From a checkpoint of a small transformer trained on Wikipedia: 2 heads of 128, 314M tokens.
MLP neurons of a small language model. Each row is named by its layer, matrix (up: input weights; down: output weights) and neuron, and shows model dimensions 112-175. Each number is 50 + 15 x the weight over its row's rms, rounded and kept within 0 to 99.
After each neuron's rows, "fires before" lists the tokens most often just after its 100 highest values on Wikipedia text that the model never trained on; "fires on" lists the tokens most often at its 100 highest values on Wikipedia text that the model never trained on.

L7.up429:40 72 79 46 78 33 62 25 62 71 45 56 64 60 62 42 46 22 71 49 61 55 61 57 24 40 79 86 32 70 56 85 61 47 60 80 73 47 34 25 38 36 49 21 72 35 47 52 64 38 68 39 53 44 40 63 37 66 40 66 58 31 59 49
L7.down429:53 41 64 49 77 53 43 50 45 31 53 25 28 68 66 35 33 52 58 50 38 81 41 44 46 58 52 69 23 60 41 43 69 66 64 48 53 59 59 38 58 69 51 50 41 40 86 67 51 67 30 40 72 90 53 55 54 58 61 33 68 49 44 88
fires before: "r", "or", "al", "ic", " "
fires on: "ig", "oc", "t", "b", "im", "it"

L4.up94:55 39 43 48 37 39 37 52 55 53 29 37 28 13 27 41 51 66 62 59 45 38 28 19 50 60 59 63 36 48 56 90 43 28 54 45 45 46 38 81 58 59 44 61 74 64 29 53 78 35 55 69 29 40 58 60 62 62 28 43 79 61 54 85
L4.down94:36 43 36 45 60 26 45 53 47 24 51 73 41 22 65 47 62 61 43 42 53 42 48 58 50 56 55 76 34 54 72 44 40 32 50 56 55 21 53 61 46 43 38 88 44 50 35 49 30 26 60 48 36 27 57 51 64 78 43 54 51 64 54 79
fires before: "\n", "d", "t", "ot", "a", "ip"
fires on: "il", "\n", "==", "t", "le"

L8.up88:52 64 49 63 47 39 48 77 48 68 49 51 31 58 36 56 40 36 41 24 51 48 45 48 50 26 27 46 53 21 59 29 32 37 18 68 61 42 59 48 99 59 65 52 40 49 93 44 75 34 70 50 40 65 34 40 52 55 46 54 68 37 62 59
L8.down88:62 41 23 52 18 44 13 16 49 48 32 79 75 71 64 46 66 62 40 54 22 52 60 66 43 65 43 45 43 56 61 45 58 42 80 35 54 64 66 58 37 53 73 40 53 29 29 50 39 48 53 32 48 65 57 24 52 30 35 63 34 66 32 64
fires before: " ", "\n", "-", " A"
fires on: " |", "/", " as", "\n", " –"

L8.up815:65 42 45 65 16 44 29 27 53 58 46 35 64 60 59 67 55 42 45 59 52 40 48 57 33 53 47 60 37 67 27 53 30 59 46 76 52 16 44 31 65 36 59 64 54 60 51 65 68 71 47 59 60 53 13 26 08 81 50 42 83 39 40 27
L8.down815:51 42 42 61 58 53 40 36 37 33 44 53 74 67 40 49 81 82 42 48 32 93 76 57 61 50 27 63 37 49 51 48 95 44 44 67 53 39 31 40 50 38 59 40 64 38 52 54 38 58 28 59 56 52 47 50 55 66 28 50 53 43 53 42
fires before: " ", "\n", "0", ",", "7", "6"
fires on: " |", ",", "'", "."

L9.up351:61 53 51 44 53 56 58 48 53 38 32 40 64 47 21 69 55 56 40 63 77 95 71 41 58 43 50 32 43 55 48 39 94 37 54 58 62 50 34 40 44 44 25 52 35 22 24 36 57 22 69 42 60 79 62 18 52 54 79 51 52 44 59 39
L9.down351:54 52 41 60 29 50 26 66 45 34 22 70 54 54 91 50 36 26 60 26 46 50 40 31 48 88 55 53 48 64 47 43 40 34 44 63 42 63 42 53 33 40 57 49 40 49 57 35 76 43 65 65 50 56 80 37 55 50 28 38 74 44 39 47
fires before: "2", "1", "9", "ical"
fires on: " ", "1", "it"

L9.up549:51 46 35 51 68 36 63 62 43 64 70 76 40 57 67 47 26 41 35 38 41 48 76 38 49 66 43 52 53 73 58 44 64 49 51 71 49 49 56 40 52 57 61 35 60 32 60 43 67 23 54 44 40 67 45 54 31 51 57 52 42 51 73 46
L9.down549:51 60 85 28 72 47 76 69 40 47 39 35 42 79 63 63 35 41 64 43 42 60 53 26 31 36 58 41 44 49 37 67 73 58 57 32 58 34 42 50 76 54 52 37 35 27 44 47 37 42 33 62 78 42 28 57 70 50 63 57 66 38 55 39
fires before: "r", "{", "ry", "ers", " of"
fires on: "oc", "b", "ist", "^", "t", "and"

L4.up656:65 57 75 86 68 62 63 59 18 55 52 30 50 53 49 50 64 76 61 57 55 83 54 30 63 48 28 66 52 46 52 55 29 59 53 36 58 65 55 43 80 36 54 80 66 40 41 38 61 28 53 61 59 37 47 52 66 59 33 44 45 35 19 57
L4.down656:51 49 34 75 62 64 73 54 64 57 45 47 31 38 49 63 51 15 34 48 40 38 42 53 19 41 20 73 52 41 31 53 31 62 41 43 69 46 63 28 55 49 68 66 36 48 45 46 75 36 42 54 81 30 65 41 77 68 37 41 66 67 58 79
fires before: "ent", "ed", "v", "en", "ment", "ing"
fires on: "id", "ent", "ist", "er", "at", "el"

L7.up145:73 38 54 58 44 55 44 56 64 72 35 47 71 51 47 63 08 52 54 46 20 41 02 22 55 34 57 59 69 52 47 57 48 53 62 50 43 49 68 93 64 57 76 37 49 53 73 35 69 44 14 40 47 60 53 61 44 67 66 43 18 60 48 57
L7.down145:56 61 33 58 33 80 43 64 30 67 45 45 55 53 50 44 59 32 53 28 63 58 48 30 47 84 34 45 70 63 41 60 49 47 32 49 32 55 50 49 46 40 62 72 27 41 58 61 68 56 48 60 61 67 62 54 72 28 67 39 47 16 49 14
fires before: "8", "6", "9", "1", "7", "al"
fires on: "9", "4", "7", "1", "d", "2"